Weights of a small transformer language model: MLP 1024 GELU.
MLP neurons of a small language model. Each row is named by its layer, matrix (up: input weights) and neuron, and shows model dimensions 0-255. Each number is 500 + 40 x the weight over its row's rms, rounded and kept within 0 to 999. Numbers have three digits each.
After each neuron's rows, "fires in" lists the words (lower case) most often at its 100 highest values on Wikipedia text that the model never trained on. A number after a token or word is its count.

L6.up835:444476488420533518525512556521439408487495511460505470503514490483531539531465508470512520532526471472436499515545442450583501499577493485471535480600504503546493452546524421516493506461471532592478436469513545544484494545549482513547579510550485458548552493570418499450488492457437461523449470457525504520434455559485534496534496516494505525451476539510541484556466438508500552475388480471546550536464564572553414469452512564462575506449499492444534478474529486513517473543553486456518451496444514486513434463483467457480453454530559534390475531514479447535474437493480519491407429491518518536555523478550459489585520526550561489536526539462491553528482514478499520476528479504557502453476537453425510544562464516447430501531514497485487479473531453485537533497530494
fires in: "in" 81, "at" 13

L8.up302:445422472458511398543476489481482506503509516489461495514543470511474504509492505468515485550513540452451529506491514464502493511516491396476495485442558480472486472548495532502470481476472492497464417515513488512495429545522493449482481499589508519594525536465486473472470497466452454534443517501506599557500518498504496469549460543497575495507522462437504539516468484506459501421459531480554459485454547604573500505514545519402513518513444579529500471489537529458511553512560528469481381467403598437437449532493450553538503519498508506496473532534495509434549439509468541472458483457507463573556506446436460495555501465546529535557461508528475455507400539494499489419526509544475472513467536465475499484479526487494517482507520491498493436487414545456590602488489434
fires in: "and" 28, "a" 26, "the" 5, "or" 4

L8.up172:468510457528433531456458403549512466478493564522468534527501559488592572527440437543515515447491452499485526511546572564588518547517478478514479469457490514490466525520490511493548426451499467472396559558516511489483462535517547510560555507591490503441528484476527552472555435450485475526452519497490498475478502597485448525534495524525440495487497595413486491451496492480490462472522419451516483450550504537485468520541494447489569459470548526573516483521457493514531497484463470487521410482458540505505490483515561559497513531559620525475513444507539480502449406504453514543426454497494514481485443475504455454543538503504543576479504574531541456516505443453484533498495494547537447522548464455471547473501506532481430495467521435486505468490477516442496537512422548
fires in: "as" 41, "who" 12, "that" 7, "but" 4

L3.up637:456450495425511523521508463466475514512509493403536476544552433484526449523489487522544555520559508496536421574558548520537459432473536465502508527463527492427423485501472535509537514479506457557532531511478549522492464455524572587496588502491484540553546436515448512474383416585528434506474494484499488497502525598510479545522500521466543505488460517502470512508448512498493520464462588488509502563489537520486539468544495502474533530575544502528478405495466500499532470504508468486528479479506447472481492516512559542524455541503562503490546563473541445562520506510583475512523515506506505476517538436551464508583505449579597522483510491510531554577515536500537500437443440506489557483540481518466427580465518534481456355535460509521450496470471490464509486501494509
fires in: "that" 65, "2014" 6, "which" 5, "2015" 4

L8.up38:435499467528546468466469466518454569505477515412505503458453567444497485505453513501528490496577521536436445520544515436646520515549476441521438479512524514453475559472510580473556505503478452571435462558548447473514501564478484488539560485508470469528502474517514491478377417550426491571464510474498432542455490489514442522525482483484491448529511554452499489520466486501472436556452497496485481527554504547477543444551483501495532458535585550517524474483478514517565522511503541471427521580496454472546512515537556526546522522511504456549574485503482533470474498512497464476439546482504461552465544496518478527487463482460522530527518587516522545587466487530446507457469474601454408468509522415518471474510507510423453487498531437500501492521477563538482489538456529
fires in: "as" 44, "which" 36, "since" 4

L3.up591:511465461477528506501479497463391430501544621469469481476494467448467490486500496425575459510428456466442465501545514548564532472492490403495450468504496522522502431511481448482495486428510429459483487492529490496461453521468544498524545530523469433543494469548512534505532496470485520537424453542538430500470483463473522552523509496498530510577491503452514532488455408529482516587512514489478531488499509487485446523537496478447602519523536529499509506452541463498544520452507496480495472464452621546525506520553483510480508513553512554470522512480532529481480507404457494447447455488508415518482460500450457469539453434484525453482502602542522515477465448514499504489535515528406587537493561409562501553581498539526448473519496482498477445568484517500568472502591536
fires in: "at" 69, "over" 15

L8.up568:492434461495476496536538413456458508503470514486509445473480540471559446481529511507499523464524499434542515530511496527533453525491495534523399604496547417496463563472463571517522427501465461519497515522500559490523458503496464521567496498508480475486629529540515503476474495534454503513459555399467467530486503525501506454537485499465494441548593471521514528537440515482466424464482556511472576530504432504453476433536530530501497519518473548527471458529548517521489468483440510504461498517450458498430501519468602462509414609534512432548519503492492491524515496512511604542519435515497496491517557440532442461510546463462485475516506545488509500493384530496477498462593435504509488425481464460495488478524472492458497484557555504481433478523413560557472425489508457
fires in: "and" 23, "of" 10, "to" 9, "apex" 4, "creamy" 4

L3.up301:537527527513533512474477471501420491476574511401489532475498516513494476527556477508486463540473438512403456560548534467519422543447533561535498483595545518502526507445417497510412498491573496502416487571539471508550510619529517509479472566509520538500541483540557469470514464526510569577492522435509453498543499531486558516472499575517490521503448545472540499552490522476444511508524503491470476516536503484492452490500507524459530455496513464462495480521557512456576483421473464479534449458524564496435521470487575576488453477470435494452557455530442451446476513471555520455449401503480539584441576482520472473512496433568515587474531512509513594504499487474497531426560473566484491496542513542552516490556489511447496465476492499516519489522517517478530512511519572
fires in: "known" 34, "such" 18, "described" 9, "characterized" 5, "to" 5, "regarded" 4

L6.up833:504498476500542436586486520554475464507566601488558441489444534485549496495471533439566547539510456471497448546504503560525456533448442523494482494551585450532455424482477505494458564511582503500533491573477526473555489533504484544424484518493498535477473490498495528495512434399492436523424441540523496427515482474517508494482476476542507530508477506495564538544500503490485486475523519510498491584461549509603501495475547477537517477475415554463413556562505510497543486443439458491564508558480524477509456485529493483497500443489519552526492543491540452449459501510586451398486370548545530458462460494501474528562512481614497475478487513489516525528510425484538501462525504523485547528507510519467435555510520534408501457492490528539529510532532491480484574518527554
fires in: "by" 21, "of" 15, "surgeonfish" 5, "with" 5, "great" 4, "registrar" 4

L8.up591:441576493544504457574465502561481543477508590456482445459468517481493512506435563547533559443468569482410484500533532527534505513534470455523536527540498519494418445494471491500456529524509539542504448488502500475509512541531517620555579477563447506470493517502447466514531436502469492555450453534438487501516504470487500502558488467464461467494409581463529465476504448483531488484476488462514599617466553528529481435489554488523529431549456525463496494541485533542532552436497483420542486528509500546471448535511536545425480439445516478480515523547472437551445482497492455490515500512534545507512526495479467454547502480490588491451465461534441506525481535490507530503506497516468482478528510432455520520486511460461349475529451459499441449479537459481518556422499478
fires in: "to" 30, "of" 10, "and" 10, "79" 4, "since" 4

L4.up345:500531521502484480466502465525525517480501498478546440501476497498529422581484494516521432485475476532439527551585505507527444536497449428589457526490477468519450518541490552468503512452498454477498482592582492427552538556529499528532514537479437511516462524491514500523462440461511514579458488443496534449501537511479418545514497455498562452560492507444516438453493475486501471553528488496520483462593487558522505546545489464470571477514463599555472487560506529528513503438476487415492468539473571517466552560531575487503442544590441453433551504514484476467548550499536575504522403499465462484442494425494484534501499427463533495547458520546537504548487424466514505508540475630478457535527501498410484457488475518480468489544510445531487430515533510485491538480485487
fires in: "after" 48, "is" 17, "was" 11, "despite" 8, "were" 8

L6.up779:502544541485566474450471508443405528498547585520523558480485472496495495546498519493507452490551448484568487522580539436553529572525521501584477495459494497547515521498453466422484530428534511544443443507529453473500520543548618538496556499450533565465480481536508454506489519540429496503537506512497508423458475544506500518449455492486544497507481538471526479476443457480485357507445562470530520491530463514549546510553563484454591479520482484553527512442553524477523504534507480523522490479515546524523519533538553510495522497553490522447505517427491514525534502553481448447524428457506465526486503495473425492496494396547539476503473487542526461487480460408487515517484456548461508549501554491478453537512498522418476453496576470582513431616460503539553498534550496
fires in: "during" 44, "following" 12, "after" 10, "by" 9, "to" 8, "despite" 4

L4.up724:515563486529518510453543510508518441504477471536522522498497532547495492536525541464455548525544530451436591466618466514450470514551535502496477448544501518501502445547462513495451498416465517549507489483516537435481528535543538514535557509499518437539519525448533515404509522427527536496512508497496603487566478549529428588540508591508503444478569560414521443490508480500490486520477547500478495503507483494496515515482486531458597428528561575448517527504493517473573440534503524449449508493464507492436539487517495574436450530548481497449546416464470516444473487495447560478438434413450488484516441512475534490507517482549485528514441485489491521554461510466479513483497437491477495598517602472509518497481491536484492449492552558515516471611463481584516477505488506
fires in: "been" 13, "came" 9, "come" 9, "was" 9, "is" 7, "arrived" 4

L3.up606:510452520468527571469493514445498495472602525489537521522534507472444452580526504504502511497527484482488542546524501486483510505543509542593474537590498498554470484459539482432505529460564461492491456522484493502575516579466465517467508542492508486460488497528477530487458519515479477571524517519430545416529452514557547468533473580465431564512485533444500498524491489437448500522454488478460473480484543594469536461537480457511530451440476526482491436541504569467483454477507481580486486449502508483477562476514567473504490483501536492425511453512488419483510432489485507422438474458445434484487458526454540545496487511487526476525415496462493522438533445462542529501519466632523517549554558549536438507530501582458494467432541433555545422580495409495521451483507496
fires in: "out" 37, "known" 21, "characterized" 6, "non" 4

L6.up986:477383440410483428517457516493513507486539576466441535473473513483489515553437485459526533473503542448471501487500534576489521478479458453540513484491531582498494455521503558519486489518519508574457468497531561436512496489503533514554510512574471472557499534461447488506457440511498542465499477504473507471421487520480483546595447540443547506496477547441548496463450475474561471585417525473570509568449497494484549543540544470533521475521474478495528490489490540517538508488586488459412494543431523492463520476499474551515529518603590464468516517491453510505496449525501504478453514457436489434507503524473493452513494487560556509471511514522482489603449461486452538533523529446505448539527547385457454574486592569450446471496511498453507472515586494523490469483508451
fires in: "was" 35, "as" 10, "holiday" 5, "been" 4, "nikolai" 4

L6.up344:461509498511527500502477535487460404480548465478545518460426553431472456461396464465532484481515487517426496555540513476544467478447565547467536476578519525527502499471512441526469507501518523502452523537478542497527548589484512468561500497461550585505590515495451517449538534497443548559472495392454429484469469596500525505552472584531477505474469517444541481479457504484474490498521379478506536492456517586485512529506526514551517439450489519486515464484547515524467437524510496410440425491542540517517554482491549453499489508513501478464486488431499427505544483460492514534461485456441521560470471491558579502504461505471511491574489560510446548500419512473467525479563524460504441545487487440496507580550490538407484518538524429487470472488497535517547491475564512
fires in: "in" 40, "to" 17, "living" 4, "southern" 4

L6.up455:543528557523506515480473535513463467466506527456532446494471527525438463496530553531564473527540470546496558538601558447559526512533513394474460507502480461512534419508444544447481536454479523522511435525517512574571507627548527518550547568456513566480522509556487483537468489515500502538515478513490583530506470529503549583507485463546531498595454512472466476524481495471487544481553533464489529512517439546495556454502448511525581457429485485514460510539593556583446480478483533548507476470425514547477452474592537525546477556458493505495488520485497492512481454546456463435511478477490551493491450498500423537544534470504566528489450465477484413461572463443526543489513470530503522480512567490518542513505518518534449449503549470507528385496484499517555528448503554
fires in: "during" 24, "following" 12, "caused" 6, "began" 6, "after" 5

L4.up679:458525458474530480450523501454435463489475508455544511536455559494561519495426548487520566494469549527511470496521549441573440519511548536446477560511498477473487525557455531455430493472440527580458501516501511501555593472549525527558534501471480511471546501457518541463482478502478580461447545506504457478495542569548492598472520464512527526502533519508544508471534438471513474515455496471513540458450468458477478474545508497469501451563483506485528510505495520482576505518560531525502424481476519476479504586545542631503440498546562441506495524503447488540520459544545471543504544542470520505516584444506557428508486472515475551537515499645464558568409513504487518414508458463450443490463484465520503531569488471450499493450559468516465456492450566533507486493428461
fires in: "to" 36, "and" 13, "which" 9, "51" 4

L4.up946:501438500425571506469471487472450455476436554421494460460442518500482488489490498471526541514481525465480458528527547518602466462575453493415500510533546542504524487495503515430453448500496465587455476556497496491522599503499563518537526520500482541507524510496466522499526453469488524544494469507508434580475499575501457409518486508520528480544522446557550577581474453493471530464425544483517548560480482529492476428510491508482510502512515460474461468535573518443560488453509518525514449505419520487589482537443514514600456497459497500525530593499505493514520463499481439538451502512512537520608520422529437474489487501501496503495538550505447503511491473434486507434488521486496435562485568461427461524564472447417471500437567468462477453483451524448569482493507527
fires in: "for" 35, "to" 26, "over" 8, "or" 8

L6.up293:454479487479518513544500492440440541491489610460509495448538551495560485482472577444602551550534525533553484593542463473565433492583458468444474535523534416476540506582455501468505462496566419568503466534446548514513540488567498462532561572466504516539472529524504493557518443442549455531502489408496438496519452527500432551505491477571546521539429507515513550577491470494519505490461482489539413587532454540477496504480510492457551450553601498488531460481560521501475476372469518521564488574460512468533506507515487505549493488486470521504546522467524492518466474495516492489490528520495541533481534495576432429528439506533486489500502496530514503525475405514506521460529511525543512547514496513527446513447473483417496497451498471492481474478487529415495507504504502
fires in: "by" 23, "with" 18, "as" 15, "lab" 6

L3.up35:528506524411538462456497477559431504480566518409462476482445484524510548600532463481498458457487530494565431524538520501562467474494488503490389434522447517438476427465560465473526494474548463544468403580527445569545498558482564559518501651547545508514539455572471530534507458473503519544530502567490448485508531503496535465481530506443493500491542539436575434426482486484480502546473519476446557508482566475490443492559483481488539469518492489521496487574497472487521480513568554492508547471496562517517499474479510524505482490492549531466508486430497454455434538494466478501470491486548488484523506510492502497500484459563518505462496534532483622549478459514516527466428520458488490481519482460472548525579533536446483422440560469491476452529505433450541490521490487
fires in: "of" 68, "in" 7, "among" 5

L6.up153:498512474440473518511422441535459502501438483497503510498435522433540511532433450496633507503534481565467508540520521442534463515536529465503518475482512513508451488515450462508475455504453435558418358480537580467501481453480498594498507448500462555423550514508466479483477489482492456521460583511495521487447529547491510552509451510499476483583539540558509473518439488498545420487495485492472586503473553499514523475601484477541518462518442469560490419487456508519579512483492445519500534539486598553483582500494578481511473530575570508525545511528463443528506458518496487451499431448537518493503538530477474510531491480470580473540518469518544503465481511489484522437475507559477448559467519417491546572504528506455456479488525481494506431539509438459500559494509483
fires in: "as" 47, "if" 4

L8.up288:494484489419511479437456486478493529510534517530463505525498477460509422480492504455498529496453507452487493536599480505594476456484509444482469492500547503490451511571389496458443490423505443498422432512432559465576482536384543465445482576519506516497596520509499527497530503453501386535477546444464514503464510461505421528520533477478515501516472512475476437514406541507540424485472527507550481507507557550509550419530500530516584436516491486492498511502520495465493521439493492498474514554494511470455536481458416483444508535494509530447522477501449517485462496438540506469517524461495493485518542432522414512505468419462504535547447516427457537499404414462465505519507429523484505506516514457490476521521562556444502511485519509540466479553490568400484519521511459
fires in: "and" 31, "more" 14, "to" 10, "of" 10, "as" 5

L3.up465:509509475490501457535500484461478475453459527514500515592569472416558527482542523531510482440497551517457519475510534491526469470475530518498443501441496500484526505562415444495450453499510444484483496570526560437516516523465516527476477552465483539523497491543473456504490484540591601540529505498514502471507448493521537466464538491448485537464471471421483505532481572460472486498520526448566489443479450542499490506468482481468507435526529534460482482543484516509512497487555478545427399584487468422548500481506448495486511588533547455509477564430495543517472470446581526534506469543385469633524574465504483458526479443537533567459546495554471511592463497518440578452513506518440505522496483490522520487514506455526449472507537559491387445475501566481485532515509440
fires in: "to" 34, "can" 21, "we" 7, "seedman" 7, "that" 5, "would" 4

L8.up822:511512482424551496501524475484511464496561442510538479461494444519492484495476499497526528544497539392467491543504538473598476476467444445446530453475499433502423516507492548460527431504531478498458477467478464448537490573494519518517487488587515431585507538549527533443532392486437548551526492469483488570494509408527506572502461485549547537516505430553514546554484518480499479477441498481522538510464482550524587361516479535502504507536474508520506401496489486494508513505492459463562511481456598463545536515487547490524442582530487439496533440504497493507462547457505561482467542542474516534546594532496421506477442466494492508555480522470500480517526472470532518547598513557514505482453484474502474475514529569461479514527501409549430443538499494523510487542529442
fires in: "or" 48, "and" 27, "s" 8, "a" 4

L3.up44:497506435462536487545471418457456538481463517517492511551493488424524459479491506536517515484502505507466465520533513482531368477471554471508457598490534463450535506583467543517529451454484500512439463544410533457526501534456612483539513542453509511493576517513475526465412458494451483525524473518489460507561514507483505491502505521453475531559486489446528539465515480486464508473465589485531573540471493520571472444527509431448535462536524495454523475573515495427535481491455451548419470522525472476518526592482513435519508570511506483467476534451519467497508502499540497470482480449432446560518537511514485474471516452466502573464558492520469573492460491496456525438502445448473471555513572490523499521583459490420501429462534534548425482580525491550519596498539436
fires in: "to" 95

L6.up600:508576534552577523434442522437461509509555528492536425458478428449443492566503488523492504497512449472462507503500581467538508509514433512464496523521444459528515470463540529461474468478495478460499488459523459476538504601517564499491508544552504555560437495537486527452445462488505554511504468510478513564471421511544478525518464476526519522588473468515486567511384474493408447494480534493533503521476436528514569483552501419463508470515470476551566413465504529471529504510462491533476502570488532467541520460501540524518488598541502484535485493431492508538505525550584490428464501540417497519448530449501551482484541440508525499491498498527488496509485491437460510531472485564418550561488496410486439503489498491439471531475479438558465412531468563456542464463538582
fires in: "and" 17, "or" 16, "any" 13, "no" 10, "two" 5, "mujahideen" 4

L3.up905:520505503507456455436481524474444429494574499430545496451529530521498436468532469494519519521477467446461509548556492492457483498509489467510515485492544486576526480514513480469468563489456512448433519534573454529530573589529510545496503504504484462530472508508542525459513473455438581515510486472539545472442551460489484471466505493439536464492416526491595537516511494481493398563482488487526502436483531533532516499528561520498541437529556563380527513504498466452591542516565503418516489508470588567482526563569605530469456532567509510529524486525474484487457504488536578558522437536490514490523480469532486478527437461475544458561521547534542488504453482458547526443516483540486507455521511480511451484599531499496481405509552452572484445496472466440544501461519553
fires in: "of" 27, "to" 20, "over" 13, "details" 5

L3.up881:468537539431526526445463541457475488489565544487532500461504484545531512544489483508549460486502479511476471497526453498500513465488501462551431435469438490556515487454555468472532531458603435505465471504556548522473497532509496511425603496453507505583499501488461503517457484441422462510479473517528507443502487457457366457550446487505538444538465594490534449441436463489446480567537456480429452472568451572511501452564545460458546424504488542533515461533463474464525409464539512488534491613475500500508560510526495535433492475571546471492575526490506436505510527529557486485460460472431554500470461510548501516494517525544501456498517476464530530531496478514543499502493472542509514488554475457446479476490516546543471371458487472507480462530526450553517540539562504
fires in: "of" 29, "1" 25, "2" 10

L3.up792:518445512448508480462459508523500493478461478485490479477441534465496523558498509481488515530500494436455509488565508507493488542530476476519521485541541454515449519483483485466403485444463477551457523529565525494493543548487521519446540498571496463516477499461516535504506481429503498516541556484484571506432540582506447523475526469510508509505518530532528507607479496518431434469436514495552535525398517531501511460563526471536611516544447549472550504492462462574507546565561527539511464430479533447395511504513543523493463499579546485433510518447494516488402420508535557488526531447513553524568488449491477454560414491485552472473515484576497498590495454521545538456568446477553464524497618482520455512511461509502470547477537519535534481567456569543475516467461442
fires in: "most" 39, "is" 8, "much" 7, "was" 7, "semi" 5, "an" 5

L8.up946:448522513547504547489490441472492499447515488480579516507491460495494483450505498527578597565525481485455515501508512477596506552428533444555485559488529502512480562505531531563525487494446389489467569629564459424480502532486483442464601537490429444472530457502525469526480506522466495521447510475512456547536483489523426511516508457476444516528495503407463469529524505485513466512496482469485523531512484517528452447534532523521508519521528559480540515520482477481562472545545504532352509546457474527578470477484515554449502537510509453542510477469516532509542510514511477484416468511497391612497497467608554470524453539471516551571559532494454495498494492547477518447479493525450435472432466493494478492570476476503464467520497488485500554500492535521522587484470498
fires in: "which" 27, "that" 25, "and" 6, "who" 6, "it" 6, "they" 5

L6.up708:518580565513461544474458576492481506459557479469530466586452528479500444593491512513468545581450530476525448464505431525517491573537497557576467501535471449541478513438548525481460520505558508510524457517498477525563511582489497467409497528372458511564480582524481528492484520537485486611487516479442557506516514555538513411473464515514491537523549543465471513510495460414447551494545537474530451528541468514494506460478519473503485520444472531494519468563522587564496464496514488511515443458459530473481503484487531531517376410477441475467522509505473422542525477550470457496498479479455574531491539526535507498479536531476493489467485484515488494512479491502544528525571522508567564480529467496487490526478437520494469441409509430486511429508570467524446522487470553
fires in: "all" 38, "raed" 17

L4.up1002:490481464487533501431428507505479504515499485501518571501434495432466483614467585513542467470520533546445459500592586475494479503449513443481523539484470510485493485499570486425497470439517527611451482484472490471539460479470447534555544479573488562475559510522512569484437452619444533515510577463491519566467439535528470523544488532514459524499470497537551526489489470486448490522495538494525546534429500555452530443611516446465572470524460447552542445495446552499502539561496530503551468477467549488467527559547534529543462521472475468541551528539486462507501513499469496500467473504421501547497558386448480529496470504493506507510454520522471483489531506493463508437474461521491445586419538512597456521510492532460494542458497458469485452537455511489479513518490519
fires in: "that" 23, "which" 20, "where" 20, "what" 8, "and" 8, "whom" 6

L6.up562:518505437491490408526465468532436476481483468431534455466505414499523463512497492508555597455485549425475472539580528525580505464527516498514420471519518512488438476464516515473535470447486500573535467521504504579562479541458576540488522512533454478528467502462487581429507435512474493521527478517459505415429507522543414471576499494519511465562484495489544553454502535477408535529456529478551513536468531516549573441526543487540572473521487508471510481563495538487502507458438546518526485532454567477568466544494509560526525492461574503501507533492483515510449475462496458485436487542485435518571503413468498486484463444527516450452477515552487564491393466461547526504432481468433474494494542449550512519508492546493468424451518472521482465485465504483479602462513543
fires in: "to" 27, "and" 25, "or" 10, "over" 10

L6.up10:513491499434485468544504464478493482491514510413531396455541495469502485446538496519507486487535436478425522513529461543570430496536463466514497456435514484435501505556516530375516465503458407469441410555520497522530458485498541449548505551536458544505602560571474430434489451519500534573463480472492486485540463517517573447549508486504588480552477537497495524584458531492465521505498519478510513538523489511523507467439502483511560499526478539465476491542533560474553501435473547506461449429431461503412562516502506525551405525504565492499531574463548517441514448487511501537547498491498537513507547469549517430551456515478494493482466537484491501481468453465468554453562531541486520572456430452507525448497482506529447494527556489560482428545486475470514526440466490
fires in: "be" 13, "of" 12, "to" 10, "i" 9, "you" 8, "t" 7

L3.up389:441467493513520525554539494520441540471509483524480472510495493525553510487474489506616527504568528478462428567518537496541441411477457466488494537514485457489376448537421451479509464518491519503398491581491583457503505422502479489489507546503502478460522469493505521507493461555482470523536543451537540509519439507437458517529538532459555509485460475557482485522507532478501458498485455470460585540457451495517534425492537536491501535513501437545486455523513461505510508497415550459531552557495457448452397493432477527471459558455505483583555528524513423502501539507564484521505481514507507603428510443498503465503463449540519576535554571540531561557490495558500527442517520530532516516535481521519499543585480470455444520485485587440423467478480570502492523524497517
fires in: "or" 23, "of" 17, "osm" 6, "that" 5, "which" 5

L3.up984:365543422509528440542508447491488487444523583522520476451490436513462440454476516501486516510538487460479511504561529476532511444537499493476426512472473387447510537514515489436480441438461480446493506540473441457496465537503527490458625494560415541491508535466480561416509446476405493508427434511514461489518516444479431485499557470499457510500498517437534582466533416488448530508473516445541506544520541550492473486499521503509540412573458510441495508516504470503482488462468454499426546529492458514540505477529502444457524511478540478511512475458589507531491506506488488541470482410520499514512518462536441435552533487452556521500485553494477511482552546525457534501501488454480453471563514449477541439489502486450433410463561512505429449526468486507514483453509496
fires in: "to" 40, "not" 29, "february" 5, "1" 4

L6.up678:472476449521490470486481459563424555472524473427499462514519501521469486520509504490467544504592518473475485558533491490567428532411444436518416528448516522480466516531488531504503510479449456472424552716539466461497510499404535447561513555497499499597500525455502480450491452500509510560477491500496441479501482517487523461519514549497462483469540523502491481507498500481506462550484443495480500564512610494485469480586510503504527482495565520514488520596497482462557454555499526429457520545479540452481505515508464418521492530525552442477540542468537532507481516494514527503395491537513437548483530494536459473553458437463513543480556567526501489514511469534512505492503515455457450578489432540550542484524479499465489480503502530453512553462534493455459473529411534
fires in: "it" 26, "they" 10, "also" 7, "often" 6, "models" 4

L3.up674:462449488467521498560490416498474505469542497522552416474506430494523463476509503469499507535518460514509479527580522477531416456544477487510425517479503429462523474585473555517553406466513458469460491561469527496501459518507575530431520589497477501488487509516457567522467492430413467504464465492535485430555484472481462495516539443498523524569486520527487515487493527483428547451441619482536523579496510519534539475459430467488607491568457470454570518551488447447483462395432471515516503489520455503504455473517494484485463568471531481496486544471526474524454538472575531519452486433429481494408512487520515459456471427523519549505508521469489539510495453509519534487567479470502509477536496483599494515495437559481500445473471530541485470565543475538531584509465510
fires in: "to" 43, "not" 35

L4.up275:553480526474531539523420468435448548478537560438503456453465546534532511596527508581546519518488477494539489535553502505526488514548495504551465453514519523467506557522478543478505494402549432525435495480550513519546461485500540482459513562496507531524493504529535511544472477513519508537520529543407582494544444538567523516525431544499479487588461555523536531519445541456556496471506588460479451487515498516498522485493513522572543504518462521571444431513515577431471463492514513515486477526465523533379491438469496593534472497537510513509571506539499515494467406539510468533505497442479550492467455465517442502533494462522558499473524454547529514504525455497539545462537429501450574531483491491530505473522516515415470442481545482604525421585483505492527510395519521
fires in: "most" 33, "two" 21, "all" 10, "three" 8, "many" 7, "few" 6

L4.up765:529483501486546454527494386493396482476434507446489492540528511498523465466522486476572555455559499415491545501546525455562501470528487475513480531488514559508462544524448535534453533463486468466417520532525525455522561489465525470520507505550446450479499526481504479523556484442535538501503561570470556492435577543545423537542498543497445530495536458505528458531503515494411472524441557482506532416405482505505487468565498501509562471553512526474502519548467527458605522496539494580469483501501546427529469560503531512503474524528522458536496503490513481484472507442581522475476518493498431522472548484479507444556477423474524557469540539605504508496475418432527530441545488472394449551506483509476502482602550482504501478511537508550489462536488516484499548511409466
fires in: "also" 35, "often" 11, "frequently" 4, "publicly" 4, "previously" 4, "can" 4

L3.up651:473465520480588554524485506511469486499431507378489496491480542443463538560421513450489502503454566496502506485553510540567500476553454525480477482541530542502419564559490511482442431445516470587536493493487520428501578490458563497500537596572428499543523544497483583484509454460511484538509486528541487549460422508462474521510503513496497504554459499489551461534462473514523456539460582512514499562483517544487502466521453447474566496533508454508513499487509439503524520449582534516456545563439522408535411506476523520562500511455512479479504489500444477507473480403502460484518540495512438456522471475482539443487450510563508507549409580560517553561461450467454503454485507537477472540564564429500493520523501496483452515471527440504457459497466573455497553507510488
fires in: "s" 66, "for" 26

L3.up290:461460507488547509563500421452509518443472494542508507479534463452484460462496470490510457542530488555504495524541538467460482408522515489471460620469536401403540544551517491493583476483548486453460470527509568448563474492482528423501496547485492484467515519504516511503483508533474518519525545524458513485547520495534461488475541525541518561521479451495524535569522528446455510521454501464540541529488514463577461547491422518523526429567504546446452459515541495440554514489496509497435529562553481523524522512559478477480569551552458470522491529469558473478443501479585475541479477471459472559513541420498546494457524452469510564498540516540468546449555501534479564468562460481478473580533527528560480520582464438448487468512571523496394475546520556531500540478578416
fires in: "to" 63, "can" 18, "f" 5

L6.up970:458561506553549532485524556493403490494488516417557469488548468532526482481494489498517491492494581478399458538532540401514511540507484453487473444495471456513436473524477461449534500480511537479416480541602533518514568572522538532522539479560503451559548446555453517400511470538514569549505545450492520455478518479495467533491503531497495453517463511482587512538551474485446433480480471489540571566419457548523422461484540596455509469447479518486546512553548527501512459529483568455567492558533505529496513514421519533500430492557542448473480511498455465497496539521497483511515455473476561592546503461484477480522521499474490515508546543555521511462454555497547499437535491562520491478485500425425577532555479539470475495556507511493454483545532469531540488494560539
fires in: "in" 35, "of" 19, "to" 12, "up" 6, "near" 6

L4.up459:486469420466531493527477482470478529470497533450486506540484463451516503506492461499475489452512583526531429573538483486554456499504568550513525473472487525479490556462479522529527461504505463507513544568519574511523513525532557496494506574503480506558640514539439467489414423492525492558463439472489418472507457473492482476480525522478458518539497502479499534484497485468528530485495516478538555579430483580491479441507502495442501552510421452473532442562581494486458475534489487497488451530406454484479460498448552506537492470506594501447473587429485424515511438479575496551514515539497490530512593485532426465542457485506548477519558546510432542465499481540527535508484510491522522462544564471468419494541504490452421422528512446516420455472514475416547501451525485
fires in: "of" 42, "to" 8, "mujahideen" 4, "for" 4

L3.up574:469497486435502509529460495456432495485521536514517447643546523437510479496454533477616579492577538523482553531494488495535449462448490438547494540498547485527400452561464513540529567499448467537486516545531522435454560463466507573514570506448486500504477483481470490488472492564535477498428495438539491533530472596476541493587467529465476548495480491489491444456478511523513510459523530487460522521531473518455484479568546474453529489508515498592492463523500467453521448480506492574487449502489526468459509553467471443493466549518562495548571561520473482527535537516523527478493446500443441493451491463459523494526494457551552542524499537541548391492468479513490495446473518568412512578476464523473456599535564464473456445456523535505497508465462518469439480527533524
fires in: "who" 46, "that" 20, "which" 7, "manager" 5, "police" 5

L3.up915:488416498468573546528519499502481475527574445520519481522583469450445480495531527443497471543510490464481578549513504502450525502524428463515466500573514413565481473542551549492481486465528450502477502528514547429445537521504483492542527538506481499537495540510463534454501515493498504521522464429545547484529448453474527475571454550564529552572432481458514496613435530533498526483430555489508493540488534482506487509490530466497544526519488511449475436481515468392496498463476487483414436607518538525517522446466541493522489521544499488512529453479486454475514543456474541514506471471494463486510497461467511526484466452517501443550441609461585436425528407455422493540554546596527512605523497486493401509528488534523506524480511465466518493529471545463523468537550494
fires in: "s" 30, "white" 14, "living" 6, "black" 4